config.toml
head_dim = 64
grad_clip = 2.0
warmup_steps = 0
decay_fraction = 0.776
seq_len = 2048
MLP neurons of a small language model. Each row is named by its layer, matrix (gate and up: input weights) and neuron, and shows model dimensions 0-127. Each number is 500 + 25 x the weight over its row's rms, rounded and kept within 0 to 999. Numbers have three digits each. A neuron's up and down rows have the sign that makes its largest values positive.
A block is one neuron, or neurons of one layer that tend to fire together. After each block is what it responds to, as a language model described it from the Wikipedia text at the highest values.

L5.gate11:487494500479511524497489514516467485481488501497454520551460488489494495468506493495499459536492468511463518444455459511471516508501501489493492488485496503528462494522527531440468499523514508465503493521524509466484475476533492527483480465497440519468508485524477495521517506522459528450495537525501533562469487516491494521493473505502512501476526513486517502502495485504505488507507
L5.up11:508556502514496500513509517511518460509451482527508489519479511456536470477486478504494555499537533481511517485539455523465494526492460533434513464481473500513460516505474486482514487531490491508508549484497500503508493463509510491515533508469499518473521512497456486507511520487494490518552486469516504503444485471509523514498510525518490432531516538481547522525453506516525489470549
L5.gate32:488517570542517481503542480527466457515573505526503523517504493504494491502491480492450524533496510539499502450526491490473509552530530496518495470482527489523496465533490513525434495494537499532473521493492494462497474503506497489454527507454483483521480498505476534497491513481494514495506528488493535508529463541486537485479469571513525467467531577559511460505484503505476487503463
L5.up32:504495495535507511530466471466520494529496438437507518494512532514531537527518500536511491505526532496480517494502482511499507532540498496527511505507547538489535487530566507498523532505526520473550431491508496512509522416489552510524503474493548498535487497516478455524514540510482485502499501503449526525495492515518485496506534490513522515500473498510506492511482493499526496527523
L5.gate48:499521469470552498534461462504484553465512503504504503484493485539503503471485488506471525543539479502488504508516516512515474503465464528517478486513514507473471469536529485473516498456511503526500526507528531508490507497521490536459483471532539498489468487520538527522520516492488471522474497476492521490498517501479475466525512520510490471519473494516516502541479537554488464518459
L5.up48:507507526515536478500487452485467489467514510489502513492498496511474499491527510475499459499504513533522485506537491485528525508487478516468509519505536493505540469533516476482568508487534445512521543507486485493487511462491458496504484480527519479520479457564542480467492502483513515502512509519449486533513474468488528531525480472512489479551505532546498465495488492459511502448517
L5.gate87:542544498484506456542525504508495493523471511472516504512468506518504510467528521515465512511492455480510464456510500468540449494525541523546495539457510496460533494457478510496502498501470515544466489508534503519525508447468493517491528498525498480445473540455513522511521501501516543528456530495491495499498493471464476525512483506521485529464514496474527448494458455545481469508451
L5.up87:517544508459476456501479499502477500522518467483519498582484487460492519493523490531515503479509501529524512499517513518481539487546501560481443497520488511436431500476475543466506524491501457499472505484480517517471484496476479529490491490534542532484473508461522513537501473518530544564468530441488479518497508503483488475511522481514483520484477504468484500482502493566509521496497
L5.gate139:543513472478453473549521501461520517493503522476526497507515530477483481496485452495475493528531453531502518484525484507455533527480483458520504466511532500508470468529491504533495489490505536499477473483481508510468548444465475471461499526489466510469519496517542483502491497521489500517510523496520520497478519487475533522486517485522483507531455493519495516559521488442574496475505
L5.up139:516516480531492474471527495469491530531509499523511496507522500528483536490479492496454484474507504487536500458553497465514499511537522478504508455519521485527474492506467503543524463502497500493472455545486543481499509463498508440506490499560532555463474528540467511503431512493509509491495487515529472504486526504574469462519508461527519472498497513442486467566457512449525463530552
L5.gate199:501506496469485555498500495517476491528488511465469504563449545497461491499477483551501504503529479477522510459501508523534477497485454503497518517474496482556498491506506509503477493502545499462459506495452521492494493473513531512494521491507532509485557517497506535460513501512471495482522538518486575485529500456464480517549507501461498495507532507548501502463497531447479497495528
L5.up199:502476445529513510498487488535503500458489507519482433485516462477492508482507487496514477500546512517478525477513501508551511454474501470536546520540479487468541486491521518494487500514475492493543510477489504541491481493487494471518461473481483459493492487519490494473464477478466505477498540534501525497525463481491487506502507512514503510470534473511466512541503508539529518524493
L5.gate222:484556475495488483535533495483501521508538471526541498483510522462494470512502528513476488543523531550498550499483518509488455463496521511494505524509575519489493476487543538506501536495496455507499522469494528503500495441505489440475517428497520516464510536446498534545524529505480510509521488488491484475522496519491497496512513464477511509508490542488471493527522501470537498512504
L5.up222:503526524513469507537492509510548456487485532494487472483472470513529477506450465530470504491537518514501498476573536500525491484481522506521506540483550515486503496505510483528499514482510454470487458532538509465487473470508450508542500465493480493461507497513484478499493487429461544522479493482451473507496471493541505493488483527504474528505454509571516479479492482490486496467507
L5.gate231:539476520483496465479474499467506521490490454504481497492482529485509476514476486508516504537517495461487467480521487505519491485471497487497517508498505518492550511496467486494550519487506494490509475503512471575503486526508538510463558467527500471471485506477523506493499549537451515528474492509513516533504490470501472484531504493552542465507495490513493496526508507554479539524491
L5.up231:489543499492533460472454506524482493512531488481444456511473484520502442471499425485474493505503493509479505509491501486484517499510476520495517477500488483526475541491459452494483527522467501525448497526505494522503472496522484500542497468520535472537488497514501494474510481506502525493439461516456457559489543508490505528479538525464551491520490458491459540513536462473501496509496
L5.gate276:557491476556526480499461504496516478509550488519541533543508503511543497482521476508470511499470512524511505521491519531505502486513449504487498496503506423511523491501481528535484469482524531458479522511486468492517548490530549488517497540538513504453471498485469513494504511482505526476540457468502503511509523494521510514480486469476548550470478478503509486524456550476508474507504
L5.up276:505482457475517481467474518454466523472485501486519484490479511478448487501504476483519474485503474495533519516546531492493510502491497521510528481478547500514480434485499476492529508476480520530489453513488487482455495464498486470447503513521516487510441466481527515528515488495506493530519466470494486495509535510502540528508498507508500525498520501495522499489484554502509485463507
L5.gate279:491528514448491499503478518479504512465498530489537501525493532513455503510497497488550456481499483521499516524470510491523462492504460478490479480504467521511528512481480497500502490493483513481493509457509525562561526432474489489458471509508490483511521482493526513488516450509518522512448508465491529475561529504494502454497485477509504516490503500478563473513467513528459439494509
L5.up279:524525524490494515508549559470502480517524461516504515530490519488494469438521513505546475499531481510560514513509496528505535492484470493520509483490505494470473540486499501519500502467526522514511494526537502525538512484469464519490506529518495475476514486503517520503474486559497498514503489500488522485542516523468412453507518504510525511447531511522485495491518533482505494528510
L5.gate335:512446519491475500523482512544448517521513425481512518490516495477532504503503541479489537459494523513489505541532502524526524483498478517523492504529505529500490447539523507483447466495510495552486474486465487508518487462500512451512511494481500525492518491468549529500487527492522501518455533510514492519457526549478541490482538507498486511525527503478494490465496539542483539484486
L5.up335:515477480514499465461477520550476469485485506518528512496517508532472537528501540486468491546497532467504524466509538485515520469474518542483484544500513498503520539509481527526516460537541514521481486541530557503475477494541535509519548519470492482492543503505528501498513501527454491488512498475523495503501509525449506482537547458484508523490530511548529514478467480567484482480499
L5.gate389:468540499467475487512509486504502534507530508515509544488539495496553518467524469502500512499505492519482476479508485508499470489509489506514531457468530481497482539489487472511490527491500520483504526533492508532490511556553486557494532538523500528509545546496512518504501512537499534544494498509511497506475539533490467498530499503467488474516486464484498465515481487483498493566473
L5.up389:498512502481547484488485487493474536463526514499511482536510489519496515475509498487486488530521479526518509475517513502508512522501496501520490493513483487551508515487493499526531487482449523501481475519533502491448475483506463490498496536511484516495503504525520503499528474492509482471466508471521496477497476488468541510549509508482516493513489490536519527486475488523492478486503
L5.gate465:515528505460473492478499519523513523501530467538488470498545523551529571477483484515489520467492488518511535504475539526509520538483479509499517496508529508470523467486511515530509502498482459513468521482547518489477508514516497491526476490492448516445483490512531484507501517518504504555480480434441499460539484487494513522506535464561479492491471550470525488529459503492471493486484
L5.up465:474536537512493483500494494507459528491547500545466522482512513489503520514513435477523515509522495501525455512451531502518475498484500485511520527496538515469496514485576482514485489483537476528467502477522508479494524456519488488507452467499474557516543522482489488503473501496493548481481500484533507484533495455470506496459497539483481518522471520497508490492483496477532479500498
L5.gate487:519458468519544500509484508535493505479501519482476494489509522511494493471485524490465489495507514503508467519549575512508512503501487488506510519482532495510503484532509521504472524509504487551480469501475528508464504462493548493465470477520510544480497501477513527463537488465508522538498544527468546543501511504535479503479517502502510504441515469511486478502520477531492496437477
L5.up487:512501527465509525505510477491493492503477497477523515480513507512477521517503458505476463517509503486457505493478506504514540534485495478528500509500533495515473496471503470468522486484509463479522497483475472533516545486497506493469474494501495531477487502511516497456522467477479465517482491489485468515455507520492495460462487551486454528473528503523454486448534510556458484495488
L5.gate492:509534490518498496480484512477457501481470503470501498526454542497459550455511430503516508486545522471516500466473528500484550522567502495520464513483538519519488463531505450507495483498556531478491456504481448478510500532456457468479528495520525505505544507511515515461539539472511505496454539451507512500502491486477518487454532510492484477512508538456513544527468495508524524483473
L5.up492:482536510497526491495511461532511482484527502487518516485532496510453548486478490524482493484562505508528479546459502491481473461457474482492486455520468542499472529461483521527425554503521495495512531486475501501509503540500493492459504511514465473526550511495514522562517507520510531500508495473455519507515512539506524478443479501530481494466506481506485496485531486540518492507497
L5.gate496:490477534493517524517480550522490478474503516520527532495493517494520507467496499497474470508514505494517519498500523464522467491506519525503484484453487496516460478502511523487530496491488492459486533492506547485499516516480497509519486497508479449458480513539485503545509463476503512505458480475540497513517536454474446549485534500524517529535443530550495515523473478538501513493470
L5.up496:541503501505529517480494491496470494450488482465516460506531496516466502525523524468470501511475523486475524500494520507524476518505474516522492523531495475498499513527458508507508538498495503488447471480512494494475472533506522482444500499526503533439489506481543499503482556473490533501490498486531519515510604506529476526518492490507444507515453501525494496550544487496530476503485
Fires on the token just before a year number, like the comma after a day ("May 19, 1907"), "in" ("in 1597"), or a month name ("30 June 1910").

L4.gate285:480481491471497497505508529495502478503535502479481470477506552468522491443527504507460505509497488512516520501486499521499532466521480491517529540512492526476490468499517512537511510545494508489530510506531551457519501496497544507504458508506511511502506465454500507485495497526501528499505518492530511532483510527496482535489539492506472493488507528472516489513432540528446501508562
L4.up285:493480456537505458520492557518535484519571471469494524452494522483482488494489547469544522510478480540528489499500477531483498511495579483520536495460440511516504522507501464511516483548503492493500501504501506507488484525530524506472518511501482525442495513476452550511525553530479469527461487507513516533472521529450523483499528493504490539437453504491451479566549483487462505509526
The pipe character closing a table cell, mostly right after a rank or row number in Wikipedia tables (e.g. "| 11 |", "| 13 |"), and also at row ends before a line break.

L3.gate66:516500533509498532518520500531522505536501528455510498506484468496547516484513549495471478484502501501506458499522517490469525510513465497508477504467513505527517442489501487530509521544487561490470464475489500504442474534480478530489570523512522533495495532545497477502471511477510458476518515528516493521444490525524535489493502521483499438476519523531503512509491499560466481505504
L3.up66:544496490521497511528489493492502510499485505500524518456519483524527495518521475511490500512526497511459515435486510502501490520504460480460541484488550492542490468501505475535532517546500468496515511567461467501483496499488495526467564500511460512541509526540498536452480491488503556505487492511472535562522479524529553513527471457523535540457512515477469517500518477452497511506495
L3.gate118:535481545476503516480493524497500490485489480500497512499553484489557538502509506452485508535477513476481456472528487491531522495486506512451516476463505515519528534521481516495498457532492508450503465512522483520565490494494477543510501524485505467543492540462508490508507512504456522513454525479507489515478493539483498531469472461514506516507520483511447498498471515508475542535500
L3.up118:464498444520484519536528474530458509517498483483533532504485488476487507493462485479505523525532515518511518516495517492464496465497488523505476466477515487529511476471476496489522487508494484512496514521497517511516512473480471446483525509532507498532511493540466481490526466525527549464554511529468512501459474464492464487492502551514468480502461544460507552516493469516492497509472
L3.gate169:520534497508462495513498512470465501489471466535473515477505467494493493468505522497488510504505547522523494480497446503501530471512504496535521514492500535506500500442489458489478512482532503488479450487476489486478472496519449537496485471545540510508469495492487496507544513507506516525473482479492449502497521444515501469478507482537510444498461497522530525508516503526507501526517
L3.up169:493512496445527513452502484503453528479509496518500501521473502498500527505512503488499510480505470508552501471495445514490491501506547517467529507513470476518537508531486489471488543484474472468492505536481507510505463469493477520434515474524504509489522488510496496503515504508529513479476525516533497493457506536459508503517484501526513486486460513434523513522499499509531485530506
L3.gate344:521517500507488530463507502498488500499520499482537494515493512552508510493460490506521531507497501499514475468478505501499513485492434502533462526497554500499493534508466513486485503486498505473495493526478513506495459488485471514467480491490490447560499494470489476484523484495521483446479487499507561502481471490488531533497478472488520528474470511474488480505477465504475494510510
L3.up344:533514508509528499481480500543498517466467496472478540515469493497509503527495525529483550495457545488531485528527540503515463487519507535497461513518583513502517510515524492495513514494542500454548535514469503548513517497489508515473522521522505526500499497554543546527497538515513453511453479518494469492489538493563440472472531460468530493502449516509480478491469522469464514498511
Closing pipe or line break at the end of a markdown table row, header or separator, as in Votes | % |, 12.4 |; rarely career nouns like former, spell.

L5.gate93:464533489470527489499486499517467506486450546465517471523451532480500463462521521461498491528512492466520512506537527489510492501507502511473501514478501492445502510539492487493549522478509497432483500518512497460484492478485481528531549453501548490467509496517495508500459506508480485465458487526529509476504506543468531506505514503566502498534480539509552520479510510521477474496493
L5.up93:482534454486514464491479511484497509551535480526493469467511500488495454456523447517530481580500478522478534483482528546484494467473474521506543504480542466499488470494502492506518490487472498494529521524508514479534488506522473526508529549487489480502489504506480463543495510545468510467499476484469520499489494505487560483493534518536533519488518535532480489501473523503497494510444
L5.gate115:499474488513493523518535494543499539435496471507467482522546575495539496497487490510522482486530484522484487500497495538493519527515496514495516462533496549469500507504474478460504505488548509524474496497461504527507537508532513513486472549541473495463529523495454534486480492492527492484492520538494514516468475449473494521508482473480501525499517476533502495507474559468501462503527
L5.up115:489513503498498483494524524540490435500527471483500491536504545458549505490479513494511464532480517568472477514505494490495506478497491512494520483532490494483511458514493511539453470428512444535459500542515481494509496489477497518493511484535476464524515514508445512521528526462506494500503482517520528519498487520505499511509542495451494515475518514523512522555477516490514501523508
L5.gate125:564458535505488506496463461502532462457519473535491511490525530480487509458474542463515475493503537516497500481508504486509484481479534502517505502463509522496472493521512543500515463517496524520541521477560535499491511562515494525464515499527456498490494489503485512492496496531501469471520549535470489479490544495527532495496497482534511471464463512501516530495448491501498494516546
L5.up125:515496512497473522518498468504471486471494476471511512483486472485515489488453475514529487479470492496515505499504570475457533520531524484532500473454487469503478514500534500480512515471482493520479523513485467495479446456518504476498504514493510537488481483471471524504471459503499480486527482550523508510484474493525508498479521463455457522512521526505478473513463514506475491496508
L5.gate208:452471558494507518501488507482524538556492540422516539500481505506497514520509525490501537464527486511532529475476473527509557469535549504483489496480513494481456487467508482519535495514516537494517527481557492499495537504535477489462502481501468520484486515550450495524529524521504532478499482513542486508473477526493475546479524494504508477528495507520548496467518532502486511512515
L5.up208:487487470487469502534480495494512522486504485530538482526474504509501509541533507527531504454499506472490513480531482530504524493528494496448503480488495460482463500488444485501509468544504472475505515460490492516516454472532469492568504496483444489445500496508462534509483450571491521500483553482491508506518532459490458504490527455553474537496510512485474470496510507483530498522450
L5.gate229:483504498500495488514471487473558484503515489494488461490489524548540511496478540485535468494517539506531512470506484549515452531536490473463525477458536462509473521495462492451502486503543462505489527512523525510491528495509500492492498524488476503442504483445508508528495496501484428508479515465467514523471475463515487500481542487520525547497523530450507525512493498440491474510529
L5.up229:506474514535509486471487539475506475458438512499496478477539486494526490507463524491492484491509485513479498480488483555526476516513486485454480494498463491506482491497463507509501477484500510497454494558535499477538504478459514469497516478509494529470463495529468495523523502493487455519494463507517518508473541518534502489499484482496506507506507514492503541525492473496531512543508
L5.gate243:563490483534524477524450498517494479533489486566515504459476471475537479501498503510539507469510501519509506506492533485481505457503469504484477511527468525490539516477505498475505507521482448521441530533517529505485536438499488495456568489534531528483466480522492510498508498506484501487510500499477487523494492524523514503474499482525493529540481506459519521488438548534488535514500
L5.up243:540490487479459483523468536542484498483472506515527454513532533545514504482456509480531500452530526474499536463522500504492517493485484514479497496489506528484506486523510502476519510499508453483513487491464529468480520479489520498454478499484501543476462478479499463524511542462500496532505457483462510502501536527478493497454482489460511544492490499503534478495465558537512527486499
L5.gate246:537504513492501539534531515519549496539507511496510522485543535492519497525523524459514534500495488529532450547523481505455513467510500487524450497519512491505508536498464512531501502472517438517482471497466468479515482535486497527498471506495479489488480497424518476518463490527508489492454511504518518508489488532496516494479529492523501485490482451553493458524533531473493535502499
L5.up246:479524497496482523490505476459472520476447491498468479490469485502473501530468490558539441495510498502497534492477469488456476533479444517515506490496541511526490508509521487521511514495464551516472513524512509474454488491525502522496482511503492497500466513510538474478463506450524453527521492493478489494459497530548527512511530471464500516486484503469489470540469511493506543472487
L5.gate309:497487520505489529531453492472490498483464489485529481487499480487517512506511502452480494501511516517492530486489485509445491505522514512543497418473442503545460464501476470540508495511521492519473476558535497457502534484487466544458529490499467488539488473495495500537520499528544474511545522489489496471493505476489493507486516483479478540482500551498485513503503525505476501481538
L5.up309:455493510503497501498507511531510511505511485507491502533514483466501552525508478460518467493503499524487503479501498513511488468529492477464510503495474468544467485471472499481536498501526471514489510505502477472515494500493521513505516530497527494444477519499543498504498494522515506485449532522534495506478498462542485500521486477486505513487508543480545448508502502483520477502494
L5.gate317:504469508450516461466481457520492480464487498486462479510494522438502528491459550500542485466500479492464495486515550477456514504497517513547537489545482514489476507440518516510492473494488496511487495550477490544525488515511496500555485444482460448537512475498507503495510473531483487511481480477521525524503561508497504506519540513467496475479489473513559490486539492532516512461513
L5.up317:530516541436557488529544492489489498510515515511478489525479488503493470485521511518496471508507542518423449474526497522514541502487512471464506472453477527489476465519547437547520558495540483487494499520505487502514465520531473514456483499494501519490479547496453473495470532526504489521492492505534496472464485549454510552514509513495477492448481542532489468525486482472492486509481
L5.gate337:497538494464466479514530483462521504507496463494498467497515544487503495509503470492515490530521518463496468525517482533516493481455486501474501474495461514510463497464503511560517477495510495483445520487518490511472489534546474549530479503504494502569480503546463523531506521518487512507502491469490514515514486484539492491528518493450512509541508486493501504537491521485523519487520
L5.up337:542527546519510489498461506519521525543494493461476521481495491514478510513490469505484528487486486502482541582489505569509500556498473458493519508524487498499459518505488521520444487471465494521531503517510514508471494475463437523491507492503468510471475518499495473513486536470502480494479523516516484485461489476530518510526523505498526483496473508510533513509482514527510537458495
L5.gate357:466469476528488494492489556493542468541456464517460528484511551472495493489521461528471472500483484490498530502499533546501497489531532513533495475476485507506513511532511548507518493506509455518511512513464481483457498486503477525478550538519497516506496495520527472514455512471517521524485543579485531479499523457478480486482525518494467483498502523515539517535517535533506501486476
L5.up357:479514513492530522493540549508471473458487492492498538495515525524489482477537487478448503468505460555462518508541466460511472501497477498512520532480491490499490497486495535492481484482489546486472492509463516472524508525480468524451454498516507479476511501518514490521514504502502505525518496527505516520494569503495521479510539519477479505499523474514500511489494519511487517510479
L5.gate375:549506463474501493518484491501448516485515509486565446492477536470450492533473517505497535500470502506528533513460537498511511546515488495492502491508502467506539518550522489548513485524487510454524519504504488517510466499490483468489487532559509494487543474500495465515459487501516547530460511503513493533516536533470501517485537477493469555557495522500507540501505484473524526498481
L5.up375:556483502451481484486483511511462498490498483475474447504530528512461481476466523488486485473483493515517506535452489490472509510513518494457520512476467515490503511457500531523495533547448495528505474524550478487520444493529515512517503513501497536475505529549493529444483520550481504521479491479476509506488514529512524494492510528530508505517477501457498469526483510553498495484531
L5.gate428:543523479451553480484478482499517543520499502501532508522502503543471501554474509513485513507498440479492510507530491550440491513506508478526516518488527494492507494563506519511530485569480511480495490483505482549471514504487545513459497490547480532502487472444483535507465535501482510471498478511482516485487506472512473523506493496473523521482504513529517489523479489495507506481477
L5.up428:574489469488571487503475497494516533515485488473531510541487537461490529545479544533520507483461472485503464452508430514490470515447442520540477511515485471492500529531469523509506494485499515546480505503506448527481476480507506524476477478475459520543489472522495575469507489527483490469506485519523555494511519508480491501500479513508534481466474501494500465518471518512487526531473
L5.gate440:498511544491524503480499484520468513517493504440468492531519510513508517464529499527497510526472507496508454440497504534495483543530502482474462489493542491520488520499492454527529516507500484514482494503515504455496479458488523525493454504535479491515527518464499503538529513536498528491487539510438473495521478513500468513498461499455483573480483512506491558489516540469488475502512
L5.up440:491483524471512481497494475514532501487509548509527479488503480481538460479458534497464477477490528530535537492516517482465516503515460511523503487495485485525489483500499509533498523488489522485482500510520496498487518466495455485522480503477551553438479512453499495505489501492525538535523507540478491518461468462510531470517531482517540559511495507499561526545516464479475498488498
L5.gate447:492539489512517571522519488552498526545545487507467501423513465487502460532500552500536507513492484487516477437517498492523491490489435480482505531465507477489522518482464468528520547509500524470510485504497476531511519510536498506480516469502449484516545498509521486510452503488507488498506536525483518515488568566432492506505541531481512531508493478506534571483519496496478542486494
L5.up447:495521488480480511551504490506530499509501517519472490510500500506517531493502511453516508510497527428507487490526502534479474515483490487505493544502516475501512520510535504516454499476525537459463481477511495490526480518497495513461522479507499485451519504571471482521515501490489499507477513500514520498528513451499497454507510506501527504486474447489534491493523514525530520508453
L5.gate469:463515474479512537473516479483485519525494500447541501492539527513498514537570576496531535518530511484472453548505492505504484482471463498493501487500470519480501508458524520477538542465447479515483558496528489488472480454471466501517530507530524493484576526440463522518529521488489508533484483479439535466516501513485515537530523475546481524513473501531501501504457492535480503502497
L5.up469:435527521502469513498460517486441546489439548482487481490476455491449472528511522476526480524529488544489503505540460493496447519473521456493503502476505533495528508444516461512523552476508502511473547529530501473476487536532511524523524499502502550506472502519512522501502538514517492479484491517520454469519535500490509516529545510509471520527490551480509510492477500471501494491525
Pipe separators closing cells in markdown-style Wikipedia tables, usually after a number at the row end (chart peaks, scores), plus years after a leading 1 (1994, 1927).

L4.gate462:542522508487470496489486465532473490507484499481498506549438545488525507497521476478452457529472476520539523487567469522519512496487491507491487498476513494494526513566484511487490472460440512513513498488513527489493512489463527515524469495539510466475472499529521492512530504478511506489507523499495545515513507500503490542531471492538490504486497506515502501580513521462494507477504
L4.up462:506520505491530503503488502504503509495512483466515485490495505465509490496530465513457453503472538507472522490487498550458518514499528507513507543491448477513464477491513500489483475469493498495520533515491563458454489494497504487540474480516506469504454514504493511546474526494483546513489497544526502485516506491507506532553504511546449511463464500487508527507481470476488482514496
Spaces, prepositions and word endings directly preceding a digit in factual or tabular text, such as "from 1993", "commuted 15", "NIST 800-53".

L3.gate63:545473512489474509541485530522508520455482527502462534526509530555480484536486516516446487491495496490496520515455491520460439475536490496497485501521513528500499552504500516514495487510536499502509501503483489584477521525477528475469455471466517498498491519502473458496483481495536567500565534489467517525498557496548474523549504490502504479533503532492486519489509523479538469524514
L3.up63:475511555516487500484489452505524502538521503508509512488490481502485528507497492519487514497488542526504505505520521538476526496491508461504512472553489517463509505504488451489517507510476501496498461539537500482514522428489476491526529537476536473503447491500493515497518496500515521479545513518493519516555510473493491493494463531533484479482499533516482529529517504521462523513518
L3.gate210:502484467508538501490518487510497477495494468507481497483523527514496461467467508531506507497506485441489493474494472521492514539443451462497487471481499489486492524508497508500502531546490517499534486503509477508501479508472537529504501479482481470510479457498509494495504482530486536487526528488456548536537497529472488487469507484497495511454458559529475523491493510479504502495526
L3.up210:478537507465510467503518481522499515527499499527521458505504534467509507485545523495508512535508501547487507474520493516504491504489501505489504497510477512518503490517487513538513542478487506529516536506500500530508498472489503458522513546478497487497521532495503536530466524523488519487526484476578525514468504492497537526485495490493525526447528474449523481522498433500490504517530
L3.gate279:485514504463510496532524482545541490501540459527503457474485512490545502571483533512519519470511467548471514493516497508485488517481499491492479480538550494517480488470507497465497504498528498474489514532493500509497504474467535524489468488491471471522497530514514484471485472463519463542498535494460514469512444492487495513503476474497474511513505475548503480499545559484495497523516
L3.up279:519488492524529489488514491496507447506539524493478510562494528471498520503502465507497498501520526534474468488499457531443497471498505496478493486539503555493501473517514475459498508539534504493500538492489521514489538441491517531518521480520480505508481448475504519508535558465461527544535522502499509494543491501505461551491473491472481525459490499527499473493479485474444492486554
L3.gate372:545525522523487517483522471486484508499530488528520450524509498505512495493522495488507517511533535546484541498471512512487460529497492506514535478518547497482468513503478493480484544479493548509464529556499521512517508524476508497520482544466493489525483506534529528516444485509502514507446491465462519518480529524446465484521466482521476517445547519493524524540523519472502490484511
L3.up372:533521483491524496489495466511474486499549463499501427512539525455489511488499477497483475530509488528476476505532463516500534489512487498504531442509511458481474479479534507531496526475519508502514521524501530516450493473484465496484456503508483533520510488504530478537512530518521463513524535499481545521511531543461476531504484482515502506531500492516522479518462492482470524495474
Tokens right before a four-digit year in dates, such as the comma in "June 28, 2011", month names ("in August 2010"), and "in"/"of" ("autumn of 1998"); weaker on sentence-final periods.